Part of a small language model's weights.
Size: 9 layers, 6 heads of 32 (1 for keys and values), MLP 640 SwiGLU, vocabulary 5771, 6.36M parameters.
Architecture: RMSNorm before each block, rotary positions, no biases in attention or MLP, untied embeddings, normalized queries and keys.
Training: a variant of Muon for these matrices, 111M tokens.
MLP neurons of a small language model. Each row is named by its layer, matrix (gate and up: input weights) and neuron, and shows model dimensions 32-159. Each number is 128 + 32 x the weight over its row's rms, rounded and kept within 0 to 255. Numbers have three digits each. A neuron's up and down rows have the sign that makes its largest values positive.
After each neuron's rows, "fires in" lists the words (lower case) most often at its 100 highest values on Wikipedia text that the model never trained on; "fires on" lists the tokens most often at its 100 highest values on Wikipedia text that the model never trained on.

L6.gate469:087132170144100095137125132103043102148179093129105101221128162123176095109112108151139174090116199092113174146148180088131152051119107202115130109145075127138102094152132158182122063185103150139102104101086202118095114133136146102165096112101107161121135134155179084134144173182115084146115105132180166157133080160137137106084101134159113099082132166106166060142099110106149097142104
L6.up469:131108147163119084157129084136102104126164119163121151188157163078155139057100085177115164172122144016074142157169193131156120097124135165093106120136115108094138145142122128173133149124096125099144089090085122143120103116132137107201098086133100140061140099087133099115118147104137137148097071132167161107145083185155101131072127100168162126086043114120137103116085099147146135142132
fires in: "as", "called"
fires on: " as", "at", " called"

L3.gate628:119117200139059099138140153171201122164114112144144095117116130097129153089122217164168097115154153150144164105201126127071146104145146098052123105067127096103134152122094085134122137123179113136100152158116134110132161105045093144106130155070124176154103189114093108085146088140074108134168165124091164107130155112059122096133125134163174124089123146129114164194114129138141123214115
L3.up628:143102155148027130149127090177118133130097143163138165166148139088130171075165163114120123117158151122147199098167187130099128113149132141170107124070117145118168157167122109076124132112087116138145108113093105117151095144092110106170188095104159107143126159109163081127100128101105128106060119092119150169087131106123081146080088133129208151118100080131141146174095150097189153181174
fires in: "according", "such", "website", "see", "known", "label"
fires on: " such", " According", " known", "ebsite", " See", " according"

L3.gate307:155122136091117160099105123084118157211070164124140174081143108094121152196147090136111109125169117090124117110151129153118156123098173122116158087082176087083099088134120141103134155115167189166122111073130175163068133132111176086122162142087121121139147146077111139187142155097164116136135154070085093210156108205144122125083214141101141150113111062170126128086141127130140100139169
L3.up307:158062150074126116111097115078107107191089146145120180093093114122185108174154080143089097073163108072126111107156137109122156111115179114109125097097182147099134072203104161158136107165160178144132120097140131190114155118158225118120157197088117100149128128138124132131106162071149102101105146088125126168139115175115123115084184113108128129107161107146108174118135105193179108153164
fires in: "not", "also", "name", "structures", "politician"
fires on: " not", " also", " struct", " name", " politician"

L3.gate73:138116092140148141106120091184058144140141121108112141104028111156149127155095142121091175142114140208075168153153104128115098103100095088123115123100154134145121074109120153114117144179149134138086143083163109120145173138108184110137109091136103158131082125087127144167100138149149174111118101132101111134041202083159096211138119217156179163133144099119133162143079102121131168105068
L3.up73:118098107140131157130079119165074134132113148135106131111070100178147106206118124112094148115157115195071183108149144118144128091088087126101087111099189146150128095150144163095098152168167157141095152122137067102154141155155201144125124110140127154121098095115141143150107150124188163114101146134099102127037177075148128168135096188132149181105082116123144166128096080147141170124053
fires in: "released", "states", "s", "chart", "announced", "stated"
fires on: " States", " released", " U.S.", " Released:", " chart", " announced"

L3.gate262:119156063141129111165105101183127169081100107129141129139097120089159158129160163154111135190107125121114062165148105150184123189144121079169073156085137123145123158143129114192136045157089068129161118192098140103129095138181135115210126165125087194139157157093143155145144107071143137111181127085168038125133125090082147150180109136105115146157153073131136070096088097111121135138123
L3.up262:131088174105093131147073106115102143077117110152170161115145136108158116115193141131060114116092108158140063152100164113159132126119094133137148061121087195149165131149148189178180120146066152118106123108123078071213070151101149105135150100129125098127146099103197118138125130080167162117135130150119174112162125076128115114129111124056148180128147109141161110116125128187077174112119
fires in: "with", "of", "among", "by", "for"
fires on: " with", " of", " among", " by", " for", " c"

L6.gate253:144119099122123121125180097165179079129166101129099097106157119137184112159149146140150139130135101121110142122138133149136111161143100146165084077157068168131120133123062175123188131110129074114125091133140159102121165094130135057052227101091112233135118128131146126120133085061105126144077171120080169129074109160068071119168148109097137167151167143052140128124138155115148155104107
L6.up253:170109073169177116138217105166140138157110190141130135121135180146142100154146132128092201112162117132132171146090181159139147070155073177082098047131120052146083146106127195172139147111137065067149167168134127127125116105167103109129154135153119128122151168112081116129115105150151175109110067103166125166163128122132145109153106148132171190187103128060150076106108070163135109091134
fires in: "a", "of", "are", "with", "some"
fires on: "A", " of", " a", " are", " with", " some"

L3.gate580:064156111087128081164099140118090091183078120098136154168135114178113103106137185118149133167138153138153113149155192104088153152102133124076080125112135125105204125147093153103073120105116072170102088150207137147143071094132121124146120081138073110108158095128135191163149153128098129146109148085153117125112129101153082097089177152174125111091123115131138158144135128164075090094124
L3.up580:051174082114184092165112141166145122123137162135114120177155154111123122095101175135117115137140160110085099097160162157132159107150134176102104112098156143217208095129086093126117151138102086148076088148154113172131083139136121109099172097147124173100155155093126085125137128138104174145142166121148085135113146106094102201149095137145123155088135115154141154142100181175110139139107
fires in: "more", "most", "very", "too", "so", "less"
fires on: " more", " so", " most", " very", " less", " too"

L6.gate119:097176120145152121128148133163083107142125106131148145133135131109125152096123104137111100109140109163109155183124150168127094070119107120108176148162124155105145135122125103162097128196105141151161115187111117113167123128088157103142166113124105172142124158069125104150144124189136114152128138217121121119121201118171161180167211149152104122198089119139176058171101133146040100159136
L6.up119:147111090141144081108143149115098134174073149092112072147199203151067116100130132150144090161115150155118109137146139160114148117123137153110131080128141155208087099129150151171123161109164109080086189163081126128152169144144139128130151133127122123109112147071063083122167137124131182135097099125114130131145140074191115122160148079073095088102111144048125112141133171200153112154177
fires in: "and", "american", "british"
fires on: " and", "ian", "ish", "er,", " American", "c"

L3.gate139:110134130080141104145103135124082168075153091162114114085092166162124130175127058098145146158162081170142091105168096159142044161114189175097110115140084156126120140169101122132114080143108118147127175119157151049167168137125144101092157135062171125086112118079098073091093124156120146138106107129063135165152081108118172149131113169092140107131131160105154133106116140080139160138184
L3.up139:179119106110127153103111130110120180122132142108090130136068184176091095160092149098093145113153062173073069131121115110080074163101108140131146166126148153166161115124121104078131139144143139074129157134081120074168210168172136106105158145152109146127122156131143115182159158123134135125151139111102131165133057132147199102105128129133123140114089120163155191059111195116146184082080
fires in: "13", "18", "16", "17", "26", "14"
fires on: " 13", " 16", " 18", " 17", " 14", " 26"

L3.gate501:175161162089136162074150108163115127228159115118069125104129150143118171115140056161189148132162104123098139145130170175069113136126109078092142111100116108087120143153152140125177133055101122142127096188149091110140114150181164091042122163176134100194057154139135163151159101158124179182127146108097124165150135124087168109134155145122124125150142108148123133120139135035135060061063
L3.up501:188097149125149191090142141189084134146162108099089133148132153147176118118132099145201130114125096149095144118148176161060123127151085069117123142092171102103130138171081154135119141087072090119117094153114069108169103147199142132086140174168093090146054181129187154120129104115134149118135167106116163189139116148064153147136182170142109124157129097162131087105146098087122103096058
fires in: "19", "medal", "blue", "1", "matsushita"
fires on: " 19", " Medal", "ush", " class", " Blue", " Middle"

L3.gate92:074117048120126089135139134141171079148107101121120139153115124195191126121108173152231148125147110138160084193095120071142140067098173121130157118068162121161094120150097167127070160160166094101097145084174138153124134129110128102150086094096090112109103079154141114147104143132121119176137155112100108112110134083186101085134102142146138135153156139144118155170114079176114073116171
L3.up92:123088123068082108122147124128134131159149104154112112167121132117011098138131150136108105199144107145063129103084135128100124113082096100118125149193103097185176149108192083144135114149099145168114129097115092149102119085092153152093178161141046130144143163134163157113120075162123166154112116106111140081114158138175101135156137169159175207141151073147153151120136071150103121109092
fires in: "s", "her", "after", "before"
fires on: "'s", " Her", " her", " after", " After", " before"

L6.gate335:116144120082173143157082170138108116130097113108109152143083139140145148135104138162129098167151119110068156159173114149112157138117125149164117196124201110144138126139160079090108097135102156208130129110115134092108125138041067125110076059102140076137134147130047086075118127139096063196137135177126162106116091137097128118139110154064113110104116108147200145105117168134107124101084
L6.up335:089180105144074121080090167173086090102099112051148138096093111127142157099156131169117094140159148112059148102148151112111118184091099144140150200114203074142177167077143119114091116149131077229104121088098125148137119085141091121079090153173128092168166113142126157106075121143083123121108141169060150139133154111119073117185132100116137101125196064183135136151132143126116167157116
fires in: "january", "december", "october", "august", "september", "march"
fires on: " January", " December", " October", " August", " September", " March"

L6.gate465:112169093149137113093101147129131194128143125116182134125174114093107169105107146099131120172136087097127198123128096154155232095045054166138124133149139104032179145139153146146093148131148100125111073068132131111078118130134055170035164108122139137146161087144085124087113127174100164106093159083133095132168130159083113151089183139116109085115134090111118138121132049062128154164081
L6.up465:130100123098157150127129071110123092140114106107190168095141127076099134106121127138134155174119098077127124111147098101159138107207172129105161152132111102072137150155150138164149098107197176131057156163128061128139117134104136152104175106134133096063103137174138172113080117108103204153125132161138099094136141104104122113050129137071103117127171145075120144140106095143126133152068
fires in: "an", "another"
fires on: " an", " An", "An"

L6.gate274:151218138109116086105089152044097082169124144114096161163131168125137127100179115115132126152115108141094145079191124130101122129169121183126175120108147162096076140169102133149179128183154103173141121150158136142143108155150140092196105099139103137119201123177166140156174122116148128095080168094112180139117083166128160031157114076131108173171120136156125122140124114102040152164093
L6.up274:141127090122139137155067130168153196102122112147147105196147152117139192072077074109177132103143094103152150182114120162139125158126131075070088113082142100138135128162119139083086086112143076061137142144154091105098117152089135139164101154115129089143138143158102119097123158194128118110074138139142135068135065156132105105210166150093118111152145058110130076106093070090141065105163
fires in: "1", "2", "3"
fires on: " 1", " 2", " 3", " 3."

L3.gate320:122111160096132124141118162162114072113152119115138138055162129151144149180119142146104176148116119118132142119141124147136182109065095141156094093128145117176131087151147144135164113146142099136103113178164173134143107106130114098112101148122135143073154178092135116082043188126104112091116102165161149104157179120131099185072119132106135124065134137111088085184123083192075089081133
L3.up320:129121177103135079157154145143108105148127130130113153083158160159119166183126161178106130119111101122172133120178145126089194135074182102101116096133130104127150113127137144096114130127154133166054136153186179123121092103117130060098051132152101152072182173080105109155100179143152103107113115210156159092141144128158104146091114124086162138068098165127104134181130106201110125103154
fires in: "not", "them"
fires on: " not", " them", " Not"

L6.gate230:127135084096103111185051110162126077119151089086166113138151109126098062122101153129101162103063091102136093125124099178132138066130129150166073117160166107149125148141085168143191068091169173129160148152105096126143160063172128190123142130161117106150118132112093161121169138133066105059175136099141155120094127120118152136125136129099112108130182086089145119164155097192142134137126
L6.up230:174102153121080142104120161089105115110137139105120087118135133146098101132182096078073142145203145141140199165120114155099119094103117127153175102151148130068134107117129138111130155153123069146160147126132116161074153118150089109117147080134143129116121106124121179129088128147155141132145148150036146108129111131121159127168133116148058113152150084139115151157110154150205114071149
fires in: "to", "would", "also", "might", "not", "will"
fires on: " to", " would", " also", "ight", " not", " will"

L3.gate403:181164131089158157135080082125108101155155148105110089099036125090135177171101107171160138120105110122125157144124106093088120076146156060097132088135127129079144154110080116120135156150226154111140141158166159120115159115123126127122121066123105097150125161125098170124110139136117166157086155143143111145143136162158126110042134138142112081089146108093128171142143148174124110166078
L3.up403:163164171117134132139090076094112123139168133112110122129129109087180141170110083146125114134143147111139145124104128138102114082152137063135121107135144090097124196131086130135128149185201123084175112149164147135115157158124115133129125035113083086155130128145162114105157145122085171113139156097137144104140185126151125111030118097156105098087134161080153148116148116191140119167071
fires in: "a", "an"
fires on: " an", " a", " A", "A", " An"

L6.gate194:124095094150087084140124152075167176104168125122138093103143101100152119141140189138130199149131101163167116137068117113179131141103100078124114141107128113159091140132119150114166131110168120087082085149130133190119112148156150063077064146089092149152146109144109148064102164113103159093101190183118125156111125184107107214108126028119081058113173097154129115129119097127143116077127
L6.up194:150109091114082136138094142153136097085141124108100136146101083167187091116085183089090103133151132205168179150118112136156109130177158176141112174112135128152152169198155118153122109123176078093091126167051151093111138127127142076121110146097068157166112176156131107067105111044126127083136099183179198098094160116129145088111081104156096098098100095158107106174162085146115138119191
fires in: "i", "not", "t", "to", "we"
fires on: " I", " not", "'t", " \"I", " we", " to"

L3.gate302:132202092162073096141185066118144115152121161130136110110160128085123089108097121096177118139106145077124154255170107132116121120171150157082147170174100104129111130081146051142132130112184114123120189130131137200125159135157088107121180165120098099185081059097178123152100084138133095121148141114120101125071131149103141171153117143100126122123114119122116120106097088123177139103182
L3.up302:119140186137132123102132114149115086094123155130104094087152130130117114144098073127152112117124140147140110181124149114172117147098107179060173073122097114107136163119083084106105033094092141185110133143165103146119151128125106095205138100119124135122087123121127149072130155146074094119087159166173096124129106127117113162076093203055097104091127135119116144081163114123160084138212
fires in: "named", "called", "name", "call", "renamed"
fires on: " named", " called", " call", "amed", " name"

L6.gate530:157077148095168119144115141149154127095139066125162104134175065163215181092137133124115089147089161115097122112123164145142062125140141132154208152124177127093147137126114155155132047153155087145172096128106104157059096114121220126160147139103090182130165155115155122098104083092128146146181136129090117131115089115105114098124110174154087135148129163114075055126143119189103136097071
L6.up530:151133155137157109091153113146178119158100099153120078097127137091124068099114132187103139113140172113121131137135065155120147149094133126136136123121128148130156086115171103121152115176122106141146071134129118138127158071123170116133118090108083205106205076114153087189142149173163047131116120167097076099155096155144127127160121133156105141146166137121085148133182113198077161157103
fires in: "of"
fires on: " of", "c"

L3.gate542:082162192118159169095127117094127137175179115124126055064140148120161133123116118174156145074097131126086207136117160105127158096166091134128123077156123154134179126135125104099123175128140114161139095149127033135192166150099148199169130065098149073121151086144144137090090109114141132126146143159167156130122052058081134140163117123112146147161130133129129158131076083165079161104137
L3.up542:107124209144157136108121103085153126139150156132141062116142108147186124126101134190121133087142126121089191135103099127100133110126080175098125128191145098123158115161048089101129157129123120132156133146130039155191143161067177161195182063113139106162127096162110148138108094115131163112129152106182126156141050095117157143169154129124109150161106142132119169104066094159062157091125
fires in: "medal", "pos", "medley", "medicine", "age", "personal"
fires on: " med", " medal", " Med", " Pos", " age", "ersonal"

L3.gate349:083118137112146089182108072120180111125092071137122096124115178121177136100120155179121181148104125115139106159120144153139081089194122087156107152087165081114082164094085121185138112158108095060160144089207114114073093116097140121167171138146112134127147123114085122109072160171120207154077098125134156134165132154128164149108148129157156135084120143121107122111150069110137063132127
L3.up349:133162147092146108125136058132231144086097050143085131162025114121155116102110143146163144169142111111188135162137140115154132130159135083180084140078145145095111096130089116094139132166125104074109162137155120060071102141085099113132119222126107124145158075151138092120085187141125191153091164161112084125137149118127132159092099148150129154110101160146152156114153047135164153184136
fires in: "in", "3", "of", "6", "4"
fires on: " in", "2,", "4,", " of", "6,"

L3.gate50:187146086103222150137173109137131145165119218132138162120138122171151138149091131160176106142124123170097071132163146164095107104133105089129158109154122156109103104149150115164081161051159125114127183116151108105127160057154131138090123126110133154141161139056114111155162115130148177194112103166099108142067094127180172114132093066105100182126127131165088097109104126154104160136130
L3.up50:185111087139195153109181116178150139159123175160142169146169140146150122121117169153148098175148110177121059116157137141071099077121086143112141144143133141137087129143129159181100138097156150099117170142168110147119125082128126111085139157122103160143123119073156068117141180115128137148109120175105106140068162111188161114153092100113128123134066137155103113094159114141099173143155
fires in: "former", "played", "various", "team", "local"
fires on: " host", " former", " played", " various", " team", " oper"

L3.gate266:119092180096153139172104126145165072105163173130127135116153169164094150158124129123125116126086082175136131128102100110185181118147104144165159117094108125127120129119133117120138143165162087185117117116147140099171097159112193098168115165062094125201107139117136180112092174138072135110099135125147137128049205077140199113150095098134134169134143176148108129127227096185142147194124
L3.up266:148078138079175164162018151140168099205105117071137159176189155127069152109090134149132098125105114187111136146086128160141158112127097095163152136113181148126104112153114095108093165165107118126086123117147147114133120201152152111144108174140111148203105144157126150124126107157129127185130123105121094098092208106141193075115149121145150113138119139127159142081197136202102100184111
fires in: "who", "while"
fires on: " who", " while"

L3.gate629:128105110149120155171206139167098169106086125161119169150093176093107150177069175123091200136111113120120123074095177121105149110106120083103087118076132099118143104104155112166137129155171146114152106105122139086125155075123109134108092091051142141129185159089076075097098208159104145148099138091148182079116140162171112088178077160132122111139140106111166134107134157125133078138116
L3.up629:081170149125078136148142167156172126188138170107174096179157123090187152164141139138225126125123202149154079154141140128081097146184115148069133138166132185114096136137148171105158109150160147171132144136144146143114081099155166143131127142128140084118153187169134139166171079138129169129198153100100140088140162162107108097083142131125072111155141114139139160175173113101101129152146
fires in: "a", "one", "agha", "another"
fires on: " A", "A", " An", " One"

L3.gate96:089168139099104099157119165136103095146113145100121108088114137190120069167145085184149074123135112106077177105105086115097174127126137173117183153188108118164121157102065147127128177128164124158120104187075147151133118127178144132123102165146117086188094117093128139179088084108170167214091114143134097156152089131122117152202103131157135099130086125067082165093182122147143144082129
L3.up96:093173154148122066152109146169123137125127139108141097124159138179085097172156104175145091115152098110109164117145115136087182068097160175125168117206109078150119150092106093142135138143118086134097091177071148118139129105138116095107141162127139103194126058127158165125077128159178154212117116125130106109141149160194102187158117120182060117120089141093049128090147137154113174096149
fires in: "year", "season", "years", "week", "seasons", "weeks"
fires on: " season", " year", " week", " years", " Year"

L3.gate84:098135090201136148134153092119148136099151232125136156100165092154098072094148119087139114158086096136086120144116114118158124103085142150089140120136102130125125090170170111171075133192132176136151191117126149125110112170106108163136138093121152212098168083140107167221127070147138116119136171158144087157127119094179108059134113177151128101075089187116145098088156102127116154152187
L3.up84:150144145116123171148110169135111102143115093102069147110107158100123107134145101091134196112128154095110226151139145133098159080141128093184110165125123137164145186138123086128157153135097054139065093098126089088126106103159122116095113098106114162110124101100132109125131123116130148094071144140093152154131099123160157175176122147152157200140081155113088129065107146123113119128097
fires in: "states", "s", "released", "region"
fires on: " States", " reg", " U.S.", " Released:", ".S."

L6.gate631:078143119089131139146111127140132227140131103142119115157131106134160120078132112193076124153138108117146192116089089076147143089132105101139162114168139104166185123072129070120097163206111094158136126084094154150114062128154106118135111096169120119105142046105143140098082141095159107141143144139110178144123097150164059111131195208118134120109136100107112149160117144134103110094140
L6.up631:132143187167124140105158078122091154123120112111157125197143114109144100133095161119085157122124093111131189099106122107158083061090146094147143121091194087153142147109163129112139178126115164128179160123126117110109083159171142155119046125141143122109142108147127082139073116128146081126138147108131171078120113118137096125086170168118130169145163148095122069107085139168104120117120
fires in: "until", "on", "after", "by", "since", "of"
fires on: " until", " after", " since", "On", " On", " By"

L3.gate183:123090146111152151194066094098172116049115204095112152123094131104120107124153131125146098099136130099130147096139156189127124143088116151137144183108196198162066146136122077075148090136165118108158121110134098109082106121138178129166120149133115123166119151149140134072103177139158197154100177084088099172139073124120129128147170073104098063163087127135091129123083123203154180112131
L3.up183:179122093142154134140115111187144139150121154169108123149123150166080142137108116114138095084143133190129110143103056077100116179210162104093147052135136161120073155109126158182148083156194116169125081113167124110157152075153088119144087154071093164105126129087131122228091112061154148093110154149130130148152140184148142138083149137155110132107133091077127104112192114092149108118149
fires in: "the", "he", "but", "boxscore"
fires on: " the", " He", " but", " The", "ox"

L3.gate4:134161124095116126133177140169093189164127142120126163150129160105115139070179071157116119108130149119160160168164170089132152111115092120098129173102088102153106139136044072140134114171174107160128156130173117153161084162122173162153132119155124088125137155143043179114070154106131145194103131177118164182104144127200103128184163083084095138121109122137119195139137147169142110160148
L3.up4:134150114123106077140181104166118152140096116054147140138166113136133143150157093155133114112101109102149155172143155098076143086129163098109126103105131118157133169185078084183143146172127108166119193119105118154146096136128202097145151145122128116167139171116063172123101162144160098147094124134113109185143139104197137114104130104078028153140094132100103185102157164139181109187142
fires in: "years", "war", "year", "league", "months"
fires on: " War", " years", " year", " League", " months"

L3.gate399:113164116146130068102089153127137094124134090131171093098203162131109107177129158137133090123154113097136080095124127143130159111148099081144139116103119161142151145103139138133123130139139181142101100055135084165165130079111089189201104135156130111174137136111192117161086083159167181097177128177089174102129161122109142162128072093163227134136184185114093069145186112077029091141097
L3.up399:102150094142123121084122144174174133141136103154175187053160168127143125211114131142129093111155126103131113081111126147161168104139146106135118106126141156117156120065128087173115129116083151143152123085164117165192172114110139173139134103075116109144131084119153116152103101181168113130154133173041136145092119140123092121129090117114152119074176146117121105158163093049080118119069
fires in: "under", "with", "by", "as", "of"
fires on: " under", " with", " by", " As", " of"

L6.gate229:161133101152138105123147092125114137048148182124135101132152103075137128132076079127111156133128074112170105157076101110139149123157114116143133160095156168156153112118130103171143146103116158095167120140145156167118202069128168153106132083091126132116165177112113086141134126166145137143114116149174177132122132137178114141143137096113132100114134099096105108135163109127120181130128
L6.up229:147120158088143098157106128100113224147165172134188109152096130051138106143119157128124146142151111140116098120140105152097094125084149117197069104156080142075108123156178173066130148123173096135163130136149136176145188111168164132112074150118166105182169102107156193153184162154117081099081126158073115137096126103167126117160153113112148144156137165216093098099095153068093128130115
fires in: "a", "his"
fires on: " a", " A", "y", "or", "is"

L3.gate210:046127083145110099139145118142054084149161104130141151102126117099133091119119099111117167091096120105163149102071138128186126155089177181094119101090065124103143123129103130158181085138161123209106157129093112102130121190140125074120141105151106139118121121150148135107150156122091102097138119088138145113167177129160170148089125182182179127150107092154108157085166096214135158166132
L3.up210:095124133111089079112172090127115196111113112157175142115120160156114114148070127149085101098155147100178150089155131118145137130096102129142133182085151089131099153131111111152168093164178154188133205133069157135147086106190188133110141117097101137115077134135138136118116182145107081139109138168063122144179157166113190115108156142145139127180143154115105132136112137152101128150149
fires in: "united", "england", "american", "2013", "0", "2017"
fires on: " United", "–201", " England", "200", "–0", "–200"

L3.gate579:101132171069118078128106161121156118134110145149132132113153124158117111165105113130101090181175131159104198173138120091129153158108120110127121124126164044144196181111090049106121177078078114118179165109109093114183106121136129104159192091096098100131176123160140150143103091143151101117116172197152165169155228105149096152109112099139148122126156138126098127133155069150115167128064
L3.up579:139100155046082135166136167123180094114098168175126124148135102138143132152107112143136126173157139170113167087137106156178195135138123125145138102114150109158140149115085076161107111053081110158142213145109133097150082100137130123152145155129102126130179141173160126100091092116158125107172161137157204098103207092140111165119073054155171097154189126150098161159098101141113123074109
fires in: "while", "after", "total", "following"
fires on: " while", " Total", "hile", "After", " After", "id"

L3.gate482:140123167095070134120173145172124144139164138132179125101135150107183170117113164159139143196112127115161144142161182129140198157110062115061084196062158111096140120167108177137163119120190120142125082151145073126146055148160148132183081119140086142083169141126126055133138142168082125159115080105134134122125114191129137129097188115150083145150139142105152095166159123096104094111090
L3.up482:148115147103090108153211155098129080143138168112138168122149146165076098135114163088160162169153125125138176169142163101119148135096109136086046144078111100136115173171167170090150129173136140131153090168142066113154050136135191122146079103176111106093149141157140080138187147129046162163089078058120138148162097152112128133106163155154118162149105184077187097120182146086100118176058
fires in: "so", "but", "very", "a", "soil"
fires on: " so", " but", " very", " \"a", " who", " a"

L3.gate202:092151181142128101132170097175117127168144140101148106167170109133147147136198153102126101163145168126130097112157093150107088148120108139059121108124141092103173130125100202128148076168116156152178103142118038161074128115169209122194149139141120164129157118157146100081097153124144121125149179132108098147073141084129142116092164073132125098125123146111164121161118135119129120101123
L3.up202:120191165109122142166215090168102116136126116118134125147141115127094134099200145123143103172120178139107143104148142169108090159162131117018125089157125108104154103135093178123150081184085138078160106147141041101113134101121200068188131147159087154123167129145122098109117119112121145120161166092165108129107139081157115127125096124151135111133114101098148142158187131169150150154134
fires in: "very", "love", "so", "too", "particularly", "small"
fires on: " very", " so", " love", " too", " particularly", " small"

L3.gate114:128101162120116126157108140177170122118126115149143112108161143165149150111200149168099090195132183124144134111117150159112084160103137158102163132134158162201195111124163067138109071176156146119117114171105145132189089103124104128111131150080153184155075144124076094115120152136149112158123139076157083101078202124142162143081161175164163138097128118136141161066095134079170092128026
L3.up114:099145188103116148124116161154181128193150113169169116181131133117176098118154152117160129061125119159238168112185187141099135108143138149094081119127110111086119143142144136116105204109099099122161133143136165089131135149112136180143083104127084167148167152102130147130090143137105140146091152151168131160155088141122130091099177145120109114096128154113108172105156128099133137111124
fires in: "later", "so", "soil", "once", "also", "even"
fires on: " so", " later", "==C", " once", "so", " even"

L3.gate443:190157108143062125131174082152127071137128074107147084114111151153102103135126087093183156165134171118158118200051135129105120212135100147133126109125173087143172100144077159069113099120082128149165122145154123128074121148145148094126099129169119118198090138163190141124083142096146171107088167129171171170106152168097170103078080106120158124125121165125106081112092096063072115158131
L3.up443:042132121126136173146137119116137128168067154093150174115099131167134147084114145155153088100148152079134136059206065133132136132107104137086111092084132080123113115100112129146122112115204154155121132133110115134097109144135147132109131102148122158093100084105121123126083140142174096168210161144161125107092040151146177100178173158116101107106058094195134104123115143104193124120112
fires in: "1"
fires on: " 1", "3"

L3.gate558:124117120110164122118139157134110120081129149117148150125110189140177070130131131084147092122152088172118114153125140067143117144119103138139130074065136124175098155122059127138125127130183161095189110088139105142116127090128076119132146124103113118148123070090127127142125114105126183049159129150101082083106084132124107102151171147142181067168145169116148124077102163127094047178106
L3.up558:092130084135155110126144103127093149103217158091066181061097091130133136152154169065124050104181128148093128137088150124140118149150115145078137111160172109130102080172076109135143131132145060151145166141135134134165134113121096075156093120105161140118153147084105094151155096104111114133175092092092124131088150146142055166155141080191144067143105130119131165124063158126113140181103
fires in: "a"
fires on: " a", " A"

L6.gate543:099174106094125115163094132159136163106140117085028122144092177152122095140083094114110163112110101077112160152132180146120135091050196119141098029150150123104134127134105171100145147148074067183095093099147079119122089116170089149075124101175100137068097073143091134155144145148099138160071084159103139135184084138127130140173135066089101140093103126147114096122098137157054138111090
L6.up543:120127182152119132167108120171126132141143174166107148145098165090105110183084165099073124140104178147116083142107175120153165074078084169184095132089156133162160111113092187140096155147155151132109136106126149146094126114114155111099094154018128148137127126108092121111118167173174086131100139156143147119043105148115171095111138109129072147126107064120091112140142113107159163197097
fires in: "was", "as", "s", "ve", "d"
fires on: " was", " as", "'s", "re"